Weights of a small transformer language model.
Size: 23 layers, 12 heads of 32, MLP 1344 tanh GELU, vocabulary 3549.
Architecture: LayerNorm before each block, rotary positions, no biases in attention or MLP, untied embeddings.
Training: a variant of Muon for these matrices, 310M tokens, 13111 steps.
MLP neurons of a small language model. Each row is named by its layer, matrix (up: input weights) and neuron, and shows model dimensions 320-383. Each number is 128 + 24 x the weight over its row's rms, rounded and kept within 0 to 255.
After each neuron's rows, "fires on" lists the tokens most often at its 100 highest values on Wikipedia text that the model never trained on.

L10.up688 [139 125 128  80 118  95 129 120 119 163 133 136 149 135 137 121 122 142 109 146 120 150 104 108 124 107 142 119 131 127 152 120 124 151 115 131  78 109 133  99 140 137 140 129 189 163 126  93 134 105 140 148 143 159 122 103 120 164  89 159 141 161 151 194]
fires on: " of", "h", "ong", "ile", "ce", " among"

L10.up742 [127 184 168 108 132 167 140 169 157 126 134 163 136 161 163 132 109 158 102 138 135 125 154 140 177  89 132 118 159 134 151 138  91 120  97 132  90 113 149 154 174 142 140 150 151 121 124 110 116 135 103 115 111 110 105 131 125 166  81 139 159 152 120 154]
fires on: ",", " of", "in", "ir", "ig", "ro"

L10.up921 [108 118 150 127 132  91 108 209 139 129 122 121 139 104  96 176 113 110 144 150 132 175 109 111 143 123 160  93 110 128 165 101 154 112 133 121 122 112 140  97 158 149 100 179 103 149 162  99 101 127 126 151 155 142 126 141 141 114 135 114 122 106 122 164]
fires on: " add", " rest", "h", " Second", "ond"

L12.up493 [116 113 106 106 131 107 100 152 113 109 157 138 107 139 124 134 155 156  92 128 123  64 131 120 124 171 110 130 151 141 131 158  98 146 119 165 157 123 123 136 138 157 143 122 183 108 114 131 108  86 131 155 128 143 128 109  90 147 118  81 123 131 123 131]
fires on: ",", "a", "st", "b", " and", "us"

L18.up1067 [118 150 127 122 141 117 138 150  96 119 116 149  98  93 121 165  85 124 169 119  94  96  99 133 113 126 112 118 145 124  73 174 119 109 134 176 142 132 160 133 110 166 125 138 122 149 139 109 116 120 139 148 141  91 161 128 114 147 166 150 136 141 140 142]
fires on: ",", "A", "),", " invol", " And"

L10.up216 [100 135 145 116 125 130 102 120 119 126 131 128 119 157 119 166 123 159 130  96 141 117 144 118 147 159  70 150 157 181  98 140 106 126 175 134 163 100 132 139 156 164 138 115 133 140 135 149 137 143 166  97 161  71 135 135 116 171 133 145 162 110 159 112]
fires on: " |", " as", "ce", ","

L10.up1013 [ 95 153 136 141 147 176 141 112 127 102  85  88  97 179 132 137 146  94  87 112 151 153 119 140 130 140 162  82 107 115 181 105 149 136  98 100 130 135 147 109  94 122 126 128 126  91 133 143 124  84 136 109 134 111 136 118 114  97 119 146  97 112 105 165]
fires on: "|", " December", " November", ".\n\n", " September"

L6.up627 [ 93 133 113 145 103 139 105  87 156 107 151 122  97 133 149 114 127 148 144 141 110  98  95 109 163 158 137 145 162 157 107 153 132  92 109  95 129 115 143 136 112 127 128 139 153 114 118 120 132  86 114 133 118  84  91 134  96 147 103 108  92 101 144 156]
fires on: "ing", " conc", "n", " Pop", "ve", "D"

L18.up413 [ 98 148 139 111 125 164 181 126 126 108 126 121  75 164 111 197 144 105 131  96 117  84 135 125 114  88 122 175 124 126 108 127 136 167 171 140 134 150 132 154 114 136 124 111 118 135 121 132 115  92 137  80 135  88 134 121  98 159 135 145  90 122 152 150]
fires on: ",", " was", " as", " be", " were", " is"

L6.up855 [144 113 144 120 146 113 119 161 158  93 184 139 141 132 117 160 137  96 185 122 104 150 118 132 117 110 119 139 129 143 157 154 103 101 112  85 154 130 134 132 164 155 138 134 124 167  95 134 102 169 139 174 119 160  97 111 117 129  95 149 133 121 134 106]
fires on: "r", "ing", "ed", "ations", "16", "er"

L10.up392 [169 114 160 152 163 117 114 127 123 124 143 152 129 149 114 113 129 153  93 104 145  70 126 157  95 125 134 161 115 150 122 131 106 152 142 106 149 160 111 151 156 129 109 142 109 102 124 138 143 159 121 106 132 113 113 153 114 120 117 114 150 130 162 122]
fires on: "ers", "er", "s", "vers", "ri", "tern"

L18.up1217 [108 111 173 106 145 122  90 125 135 107 135 121 135 132 117 138 150 128 104 131 172 127 144 163 121 154 171 121 140 130 138 155 120  82 125 102 149 148 121 151 155 158 139 138 113 142 154 119 123 120 117 166 110 161 138 117  96 101 126 127 117 160 143 158]
fires on: " of", " under", " S", " |"

L18.up903 [143 126 134 124 137 111 127 142  98 110 131 113 156 109 112 141 174 163 128 135 137  95 119 136 113 157 149 133 164 140 114 126 153  91 120  99 117 124 142 105 133 135 109 155 149 111 125 147  87 115 164 164  93 117 125 101 164 141 131 116 146  80 101 157]
fires on: " ", ":", "–", " d", "ag"

L20.up240 [121 114 122 102 120  96 112 143 169 137 105 170  97 123 135 132 114 140 122 112 154 118 154 164 115  88 125 112 112 123 122  90 155 128  90 129 145 132 134 128 126 116 100 145 158 179 140 121 162 112 146 112 101 150 154 139 148  89 112 146 122 164 112 157]
fires on: "-", " Sc", " s", "up", " U", "formation"

L20.up224 [118 152 165 118  97 147 110 121  83  99 122 148 103 165 123 144  81 142 139 120 146 100 135 156 143 149 143 137 156 102 125 139 126 132 150 108 159 122 129 160 136 140 181 135 121 114 119 141 105 131 136 103 148 166 159 119 167 170 153 103 125 139 149 168]
fires on: " R", " V", " r", "b", " S"

L10.up976 [119 178 111 149 136 119 105 116 101 128 111  79 165 126  91  91 153 135 148 100 101 140 155 115 144 156 109 150  81 146 123 122 152 128 152 115 132 134 129  77 108 108 181 122 144 140 146 144 145 129  82  98 103 128 131 176 120 135 133  89 143 115 138  72]
fires on: " had", " have", " has", " what", "os"

L18.up632 [137 116 153 141 119 106  94 142 174 140 165 156 180 137  78 116 119 133 125 136 130 131 145 147 124 145 136 157 110 141 123 138 156 144 137 136 163 143  94  87 142 118 137 159 102 120 117 154  93 154 145 127 161 138 116 108 166 123  77 150 105 115 164 125]
fires on: "th", "b", " K", "w", "-"

L20.up140 [122 142 113 114 123 118 102 165 140 115 160 126  92 115 106 128 137 104 150 101 139 140 155 102 103  68 152 151 166 167 138  79 142 107 137 162 128 154 121 104  98 143 133 142 109 178 148 116 101 150 166 142 115 119  78 118 109 134 146 151 152 108 122 128]
fires on: " a", "2", "1"

L6.up686 [160 112  95 137 131 102 145 130 116 133  96 122 148  94 145 119 130 107 108 142 151 106 142 145 151 124 165 153 148 110 150 127  99 135 113 114 177 131 135 148 168 108 131 159 123 140 127 142 146 115 126 144 131 163 107 131 136 121 154 145 179 153 120 162]
fires on: "re", "en", "em", " of", "ak", "am"

L18.up694 [147 171  87 127 160 157 100 151 189  92 126 146 142 136 125 172 155 101 117 158  99 130 124 175 116 113 121 171 145 153 121 120 127 112 110 121 134 167  89 116 136 101 208 169 121 135 179 131 132 133 136 115 129  70 119 125 110 157 113 142 160 170 153 136]
fires on: " ", ",", " $", "$"

L18.up130 [ 95 150 141 160 169 134 117 102 173 124  78 144 107 115 116 138 136 181 142  68 183 122 123 116 135 199 136 131 137 117 148 135 102 142 129 136 104 103 131 121 137 133 143 130 128 101 124 120 112 152 153 147 143 133 136 119 106 129 129 130  94 108 188  81]
fires on: " |", ",", "\n", ":", ")\n", ";"

L10.up620 [143 160 145 107 170 145 121 151 114 102  87 119 147 140 109 129 139 112 158 118 129 147 130 135 113 102 176 134 127 121 162 109 173 124  85 105 160 137 133 147 131  96 130 144 112 107 125  79 139 135 161 114 170 146 124 147 139 113 132 130 133 129 115 103]
fires on: " |", "|", " December", "all", "el"

L10.up10 [141 124 167 108 117  75 113 115 113 139 156 137 134 106 139 136 131 107 126  92 128 121  95 114 101 129 112 103 173 111 119 112 110  85 162 131 132 105 107  61 161 117  98 157 148 127 110 146 135 133 104 180 141 141 141 120 106 116 118 153 180 121 113 171]
fires on: " pr", "-", " br", " Pr", "r"

L20.up514 [124 132 127 128  99 125 134 158 109 133 147 138  80 119  90 115 142 108 134 144 109  87 125 163 128  76 105 166 127 121 125 149 167 109 104  97 156 128  99  83 120 165 154 124 184 125 139 166 107 161 121 103 118 148 105 121 133  84 105 104  75  70 134 113]
fires on: " in", "M", "w"

L12.up579 [134 117 148 112 161 134 123 115 160 111 136 143 152 142 137 178 121 131 137  90 118  85 100 105 149 134 109 111 119 117 137 127 127 177 126 135  94  89 118 118 144 114 137 142 169 109 122  90  72 105 122 172 135 155 112 123 122 103 143 103 133 111 154 115]
fires on: " |", ":", "ly", "sp", " ", "s"

L6.up371 [149  89 191 136 115 164 113 117 107 122 139 173 144 108 141 167 126 134 170 131 153 133 116 102 130 122 115 124  73  94 138 128 110 122  78 148 151  89 158 115 162 132  57 175 126 117 102 148 166 106 152 120  74 131 112 157  77 131 111 102 106 140 139 103]
fires on: "t", "n", "ing", "s", "k", "e"

L6.up494 [132 137 157 129 123 126 184 127 144  86 178 137 142 129 156 112 147 143 112 130 162 149 114 141 118  96 128 133 133 107  81 111 128 126 120 147 121 112 135 188 185 157 117 133 118 114 124 119 122 168 136 133  91 146 127 148 136 152 135 121 132 146 136 118]
fires on: " dr", "2", "r", "ver", "ro", " of"

L18.up150 [115 141 144 132 117 108 116 131 124 114 111 122 181 125 135 139 123 148 136 175 119 114 150 105 123 104 136 142 176 112 138 140 170 142 105 173 115 146 109 160 103 122 117 121 133  60 122 141  66 146 106 111 125 130 141 115 150 174 146 150 131 176 117 128]
fires on: " in", " \"", " (", " at", " through", " “"

L6.up415 [170 106 148 113 157 122 136 137 111 141 137 167 120 175 154  89 116 143 117  98  87 139  90 154 131 125 124 119 149  95 152 134 123 118  90 138 160 174 134 134 139  97  96  93 138 142 161 120 101  95 118 121 127 139 160 110 151  98 142 123 149 146  87 145]
fires on: " of", "-", "'"

L12.up69 [156 120 108 111  95 115  87 138 107 133 152 105 110 145 106 134 141 148 132 134  78 142 141 155 133 130 126 119 129 153 107 128 155 135  95 136 150 121 140 121 144  95 111 127 140 104 131 137 125 127 148  88 132 104 127 142 138 129 114 136 116 157 176 148]
fires on: " V", " adv", " add", "ure"

L6.up1254 [130 133 163 131  79 142 131  94 159 155 158 144  39  67 128 155 137 172 133  99 116 112 112 117 134 167 116 106 143 118 117 128 117 146 123 136 102 165 100 144 148 133 123 111 167 144 134  89 157 143 126 148 121 155 116 133 140 140 151 159 130 126 111 116]
fires on: " Se", "e", " pe", " Pe", " Ke"

L18.up181 [132 136 138 124 122  78 115 142  89 114  92 155 149 172 144 126 104 136 133 107 131 111  76 174 136 185 117 141 140 130 152  82 163 128  98 115 155 124  77 107 127 152 108  95 110 121 108 124  95 137 109 134 144 163 158 119 169  72 130 143 136 149 105 100]
fires on: " B", "-", "en"

L20.up446 [107 146 133  89  98 140  99 110  99  80 112 128 119  81 117  93 150 137 113  90 137 138 140 118  92  70 113 134 152 133 117 121 146  85 192 102 110 153 112 126 140 112 184 128 118 142 142  83  93 107 111 127 143 123 112 129 138 154 108 137 128 143 167 141]
fires on: " ", " a"

L6.up1198 [156  95 159 140 108 123 109 133 109 156 109 147 166 139 119 165 148 148 149 127 150 152  93 125 138 161 157 104 126 133 162 144 141 150  96 126 161  77 125 160 114 102 103 147 140 155 102 160  56 108 164 144 139 178 102 124 137 119 148 128  87 124 135 142]
fires on: " Sam", " of", "p", "ch", "4", "her"

L18.up736 [ 91 167  71 131 128 107 135 147 111 120 153 135 134 120 101  99 135 142  91 171  96 168 140 183 146 155 133  83 122 157 122 151 128 133 142 120 104  99 122 131 124 146 165 130 138 156 112 155 133 153 104 123 171 137 124 114 108 136 145 167 114 134 158 117]
fires on: " |", " (", "|", ",", " of", "at"

L18.up372 [104 140 146 150  94 139  85  92 109 108 142 135  55 159 162 153 138 133 122 182 124 101 136 105 164 111 170 166 127 144  86 109 128 149 117 119 146 167 164 149  95 155 138 131 114 104  87 121 110 120 123 166 107 157 123 146 114 195 115 102 148 151 151 142]
fires on: " co", " imp", " wind", " Co", " ", "ry"

L6.up471 [143 187 144 114 156 155 105 148 139 128 123 120 110 132 141 130 129 108 146 128 113 146 122 137  77 127 140 144  99  74 111  94 148 122 142 105 119 150 136 127 120 131 142 143 165  83 147 155 146 140 146 115 160 157 160 109 136 144 196 164 159 144  96 111]
fires on: "0", " year", "ö", "ing"

L6.up127 [101 125 118 131 180 121 112 141 112 107 147 124 125  94 154 128  93  98 145 153  94 118  82  89 126 142  72 127 146 125 142 148 127 108 137 149 161 157 123  77 154 148 141 109 152 106 145  99 144 117 172 140 164 113  99 187 156  90 132 132 153  87 138 103]
fires on: "-", "ar", "|", "ited", "led"

L10.up58 [121 127 104 153 141 107  89 131 134 131 119 104 111 154 131 122 141  95 122 141 141 147 157 160 187 154 128 123 170 100 140  83 145 114 136 129 111 143 102  88 132 127 109 166 128 157 126 157 136 145 155 161 133 146  78 132 114 138  99  74 123 142 118 122]
fires on: ".", " st", "ia", "u", "ur", "ou"

L6.up976 [108 163  98 167 146 123 122 131  86  82 142 155 149 133 125 122 107 145 173  93 131 122 115 137 125  99 182 158 132 113 113 146 163 117 174 129 110 113 147 122 122 133 119 129 110 102  83  97 129 100 132 129 102 154 144 100 143 154  99 100 132 159  91 124]
fires on: "r", "om", " man", "ra", "ight", " Main"

L6.up572 [156 169 133 125 148 126 142 156 124 114 126 162 163  85 168 144 189 133 151 128 123 124 143 147 116 123 141  96 113 107 116 130 135  88 117 129 129 122 111  95 129 138 131 105 108 130 154  94  88 140 123 111 134 121 116 158 147 126 125 127 179 112 120 149]
fires on: "ly", " only", "out", "ast", "ust"

L6.up793 [114 128 120 105 122 152  97  87 125 141  90 162 139 138  81 154 174  99 113 108 128 110 117 128 178  90 145 169 152 152 131 123  93 157 106 128 134 161 121 134 142 103 124 153 137  99 163 117 117 123 131 129 123 150 154  86 103 169 126 164 142 122 134 103]
fires on: " ", "av", "or", "oy", " ("

L10.up404 [ 94 178 117 136 103 120 203 130 109 137 113 126 107 101 109 129 156 165  84 113 140 169 112 162 111 132 120 112 135 128  83 126 101  71 112 151 120 153  90 147 104 129 134  88 113 117 136 144 139  99 116 143 137 115  79 169 101 118 118 124 141 158 129 132]
fires on: "al", "a", "ard", "ph", "ast"

L18.up818 [140 128 126 110 117 136  87 143 128 154 115 164 108 122 137 143 142 113 107 120 133  98  99  97 103 119 116 154 153 136  91 113 100 120 131 125 136 113 115 111 136 151 105 127 193 114  99 147  58 156 144 132 127 144  85 135 132 136 103 172 143 146 147  80]
fires on: " Mar", " off", " on", " in", "un"

L6.up1091 [159 134 135 114 167 111  96 145 122 144 121 141 157 135 107 147  99  84 157 145  95 140 112 109  77 116  90  88 140 122 124 156 129 137 106 120 134 155 168  92 142 105 119 133 155 146 117 105  60 167 159 162 136 154 119 140 156 141 113 123 125 125 149 101]
fires on: "r", "ing", "h", "en", "embly", "ity"

L18.up519 [ 94 118 158 133 117 102 114 152 132 108 146 118 132 110 122 133 178 133 111 117  87 128 152 139 138 143 144  75 125 102  64 101 154 135 130 182 127 164 102 126 145 184 112  92 148 110 147 147 131 185 119 107 154  86 150 116 127 115 119 153 138  92 174 169]
fires on: " (", " |\n", "\n"

L12.up379 [105 160  84 155 151 129 107 144 138 125 130 122  61 137 128 136 128 141 116 117 131 138 143 167 110 127 124 140 126  82 120 118 157 121 155 123 115 111 132 136 150 128 153 144 154 155  99 137 134 129 133 130  76 126 114 141  95 109 136  86  92  86 130 137]
fires on: "ic", "ical", " (", "g", "im", "ian"

L6.up144 [174 135 142 114 127 100 128 127 152  81 146 160 127 160 168 147 142 123 100 140 139 117 143 165 133  72  88 147 127 106 144 120 109  98 120 105 134 167 113  93 116 193  82 161 139 111 110 108 134 190 150 116  72  88 141 117 133 123 138 117 114 136 125 128]
fires on: " cent", "ect", " Cent", "amb", "ent", "á"

L12.up637 [ 59 173  98 127 152  89 146 138 125  71 151 124 151 134 155 120 154 117 168 141 132 134 116 107 151 134 128 116 118 110 142  92 109 164 139 148 173 141 196 104 137  86 113 179 151 129  88 130 128 139 177 155 146 141 128 122 135  75 139 186 114 150 128 140]
fires on: " t", " s", " T", " l"

L18.up462 [117 144 155 160 158  78 147  85  96  61 108 149 111 114 129 148 146  96 141 105 136 132 156 160 104 133 116 147 121  93 128 115 129  89 128 106 171 143  52 154 152 111 156 105 140 122 130 111 115 121 122 119 153 138 161 107 154  91 131  89 119 118 129  87]
fires on: " B", " his", " in", " was", "'s"

L18.up961 [140 189  90  87 125 144 111 120 106 148 149 155  94 127 136  90 122 165  73 147 108 107 118 161 126 146 151 110 142 138 115 124 127 171  90 130 135  84 142 137 121 143 166 177 170  88 148 116  95 112  73 150 107 143 117 119 113 138 133 137 152 144 147 105]
fires on: " of", " in", " to", " South", ",", " and"

L10.up631 [193 129 131 146 110 140  81 120 156 157 134 146  47  57 124 109 132 162 127 130 110 140 142 150 126 133 108 139 120 114 115 129  83 162 126 138 130 128 144 159 137 134 153 150  79 172 137  90 109  94 131 133 166 169  99  86 139  97 178 132 159  67 125 177]
fires on: "er", " |", "–", "ist", " ab", "an"

L20.up329 [126 127 152 145  82 155 132 146  83  91 132 134 118 130 138 173 123  82  72 138 167 113 166 112 149  95 126 163 149 115 108 137 122 123 135 123 140 123 127 159  98 167  92 138 101 101 146  99 155 136  51 107 118 118 128 120  99 146 137 132 143  86 130 115]
fires on: ",", " and", "us", "/", "ed"

L20.up513 [130 149 115  94 101 121 134 140 104 115 116 121 116 164 165 115 124 129  94 106 124 142 142 140 116 128 127 124 122 166 149 118 125 101 151 167 160 164 108 127 141 128 138 141 129 154 178 138 124 112 113 109 154 193 135 108 159 152 111 130 131 127 157 171]
fires on: " S", "h", " h", " H"

L6.up328 [127 145 151  86 142 121 154 143 120 116 130  99 127 119 117 132 127 112 126 142 147  90 119 144 130 106 121 104 156  88 119 119 124 159 151  83 174 176 102 111 117  71 186 113 141 112 123 152 155 138 160 129 141 109 119 141 142 120  93 129 117 115 118 102]
fires on: "eng", "uck", ":", "ren", " not", " Sa"

L10.up494 [160  79 136 141 157 124 185 121 127 157 106  99 146 151 143 147 123 117 121 114 144 148 126 163 176 120 104 128 109 149 118 135 155 114 153 145 114 142 110 142 147 146 117 101 138 114 117 104 108 111 121 120 122 125  82  82 127 115 142 139 102 126 139 174]
fires on: "on", "e", "ud", "ine", "an", "ind"

L20.up84 [115 128 122 118 100 153 106  82 136 102 125 144  99 149 136 188 125 130 124 130 127 127 143 146 114 120 146 109 139 121 121 129 100 144 112 180 129 146 134 148  97 141 149 164 130 111 124 155 113 114  77 134 122 128 158 119 140 164 183 154 103 169  90 112]
fires on: " \"", " ", " ("

L10.up420 [150 161 114 136 125 112 104 126 131 135 165 101 143 124 149 146 124 137 169 144 120 145  93 126 135 147 141  97 152 113  96  83 128 104  85  96 102 178 146  69 164 126 139 138 133 158 105 103 110 146 104 115 121 139  92 171 126 149 147 103  95 153 138 103]
fires on: ".", "ig", "it", "u", " his"

L12.up145 [141 154 156 118 118 131 182 112  97 119 143 148 118 131  99 160 117 118  95 125 151 132 105 153 131  90 145 123 162 115 147 145 113 129 103 133 130  78 137 143 113 137 154 144 154  91 164 168 105 110 131 109  79 155 126 139  92 156 135 145 108 144 119  93]
fires on: " the", " un", " to", " of", " Un"

L6.up1162 [144 102 144 163 170  95 141 140  92 136  93 112 135 121 146 138 138 114  93 139 138 160 130 148 124 137 139 147  97 129  89  93 126 147 169 137 137 131 140 122 128 117 122 111 102 111 130 134 115 100 133 142  91 121 102 100 101 175 141 146 127 163 134 130]
fires on: "y", "on", "and", "as", "an", "ce"

L20.up719 [130 110  88 135  93 145 125 103 111 165 152 121 134 131 148 174 162  92 124  97  73 112 136 121 120 149 146 157 163 135 131 111 133 106 156 143 100 135 181 124 128  86 130 113 142 115 134 134 131  85 177  87 131 140 130 160 104 106 129 187 107 122 185 135]
fires on: " ", " M", " P", " rem", "av", " due"

L6.up332 [167  96 114 116 128 116 126 146 111 101 164 121 175  76 144 118 124 101 143  81 120  79 135 128 110 108 114 145 166 109 150 171  92 121  97 158 123 169  96  69 132 107 116 164 130 120 116 133  89 129 159 150 151 124 111 122 157  67 108 151 132 121 163 144]
fires on: "-", "–"

L12.up1212 [138 113 175 129 114 118 115 104 111 131  76 158 101 125 133 106 129 126 165 157 105  80 122 117 145 136 118 124 105 139 122  94 114 117 124 142 140 124 122  75 147 134 124 146 133 153 128 132  89 123 145 130 110 125 144 119 121 110  95  91  94 150 139 128]
fires on: "4", " |", "is", " ex", " Ex", "us"

L18.up1233 [ 69 120 158 150 160 115 133 123 134 123 132 123 143 131 139 128 143 161 112 112 136 129 174 176 144 132 141  87 108 134 121 116 115 116 145 157 112 131 118 132 152 143 159 107 169 130 166 135 127 109 156 119 156 103 125 141  77  92 184 112 108  99 109 116]
fires on: " (", "199", "200", "198", "\n", "196"

L20.up1119 [ 98 151 133 117 109 182 179 130 143 126 114 154 134 136 151 113  92 111 118 129  94 135 102 199 113 134 133  68 156 136 134 104 143 125  78 111 178 147 118 134 144 149 160 133 145 130 103 154 164 108 157  94 101 123 155 144 148 116  90 129 162 139 142 157]
fires on: "–", " s", "-", " ag", " h"

L10.up478 [129 143 105 104 136 128 127 137 110 130 163 152 156 134 152 150 128 117 118 155 120 106 170 100 138 125 115  76 106 128 144 179 113 137 154 124 103 116 165 112 133 174 117 116 163 115 150 133 126 142  98 104 182 131 123  96 150 200 105 135 125 120 106 164]
fires on: " of", "h", "ent", "–"

L18.up339 [118 121 137 157 146  92 129  94 102 172 116 129 144 112 154 190 153 160 123 143 196 144 137 113 143 150 118 151 140 121 133 128 139 157 112 132 127 137 138 117 151 131 110 151 139 135 114 157 131 168  96 112 192  89  94 132 141 125 117 136 194  97 199 126]
fires on: " opp", " L", " l", "L", "l", " f"

L18.up250 [145 187 136 141 154  85 135 137 105 139 106 102 113 179 142 125 149 145 125 129 118 118 121 126  80 101 104 122 130 146 153 109 137 123 155 117 129 170 134 166 148 162 122 124  99 150  95 139 133 109 153 115 133 145 156  79 101 125 138 112 118 139 190 143]
fires on: " B", " S", " ", " St", " H"

L10.up763 [149 131 114 172 105 147 113 104 130  86 119 133  76 156 123 137 137 112 123 122  90 135 144 132 139  68 122 131 142 108  98 122 160 134  96 120 121 146 126 152 148 105 104 195 145  71 157 103 160 110 143 102 146 144 147 143 131  71  96 122 139 140 138 100]
fires on: ".\n\n", "==\n", "==\n\n", " ==\n\n", " ==\n", ").\n\n"

L10.up489 [147 130 143 108 103 117 101 136 101 120 110 154 149 103 137 120 112 127 120 109 106 115 134 139 133 202 126 115 149 120 127 124 122  98 132  89 104 136 162 119 136  77 107 204 167 154  73  84 144 111 143  97 140 104 111  81 191 148  96 148 144 137 147 175]
fires on: " ", "–", " |", "hed", "4", "ud"

L12.up36 [107 118 137 154 161 125 152 115 135 129  78 135  88 159 154 109 141 103  87 142 140 129 138 125  91 119 151  92 116 104 105 119 137 133  85 108 121 136 154 109 113 113 134 189 151 135 125  99 160 130 131 120 141 108  65  89  81  92 102 150 167 154 136 132]
fires on: ".\n\n", ").\n\n", " |\n\n", "\n\n"

L18.up1204 [120 123 116 111 154 124 128 142 106 133 106  94 121 126 103 156 193 111 109 124 123 128 138 122  81 115  73 173 155 148 100 115 169 145 129 147 160 146 133  89 119 182 152 137 166  90  76 136 125 131 135 113 154 147 142 130 149 125 112 155  99 145 166 131]
fires on: " in", ",", " for"

L10.up93 [166 122 135 145 155 131  87 105 174 138 140 156 110 132 116 138 125 124 142 124 147 102 120 167 204 112 126 103 119  93 184 128 106 105 112 154 127 192 132 112 146 129 149 133  55 146 146 111 113 137 167  79 126 117 106 124  99 141 118 156 142 146 123  97]
fires on: " ", "1", " gradu", " after", " att", ","

L18.up805 [154  95 127 111 138 167 109 128 148 110 144 121 120 160 171 116 132 101 128 103 105 131 118 170 126  93 157 142 133 128 141 149 103 137  99  96 170 135 126  89 151 132 151 123 161 190 136 150 148 137 175 108 113 135 149 159 140 202 150 122 154 133 163 127]
fires on: " ", ".", "is", "k", " $"

L12.up449 [161 166 142 136 117 123 184 114 115 143 160 140 129 160 123 130  87 163 120 135 117 112 104 154 104 112 129 144  87 110 105 135 171 135 146 151 127 153  84 131 177 118 115 125 108 143 131 145 118 107 107 137 132  54  92 138  91 158 109 119 129 174 126 177]
fires on: "er", "al", "s", "a", "ans"

L10.up268 [ 98 150 157 148  86 143  86 147  82 116 157 113 103 137 105  95 158 119 164 102 119 102 111 126 134  93 145 171 110 153 115 162 115 133 110  82 151 154 128 143 102 178 111 163 127 170 136  93 119 146 102 130 154 144 153 105  76 131 175 109 107 124 132 136]
fires on: ":", ";", ",", " ", " and", " –"

L6.up742 [ 99 140 124 109 126 166 164 160  67 147 140 155 131 130 163 116 123 111 131 123 142 125  99 160 139 186 119 112 140 154 125 113 111 147 140 107 167 139 118 151 127 129 109 111 112 102 135 158 115 150 129 160 130 144 165 116 129 113 128 122 135 141 164 116]
fires on: ":", " aff", " conf", "it", "'s"

L20.up1065 [132 129 114 121 118  96 130 120 127 186 114 118 117 161 118 150 122 140 137 144 131 110 147  83 116  72 112 153 152 144 136 154  97  97 139 149 148 158 135 117 153 160 132  94 187 107 124 139 123 145 138 146 130 163 138 115 155 138 123 112 137 144 144 175]
fires on: " in", " a", " R", " made", " r"

L20.up108 [134 102 122 120 131 157 115  92 155 174 106 155 113 125 130 176 124 158 131 138 184 108 126 152 126 141 111 165 177 159 172 139 106 148 142 162 102 137 148 114 117 119 166 116 116 137 105 118 155 102  86 119 136 124  71 126 123 141  98 127 187 155 109 120]
fires on: " |", " to", " and", " by", "."

L12.up1289 [ 89 138 124 113 156 122  92 153 139 127 174 136 121 104 140 166 131 103 114 184 147 154 132 151 177  99 134 114 121 112 164 118 143 141 111 114 171 116 130 115 138 113 195 139 183 151 147 140 107 136 108  75 112 148 154 118 130 162 132 118 126 159 131 121]
fires on: " until", ",", " to", " –", ":", " "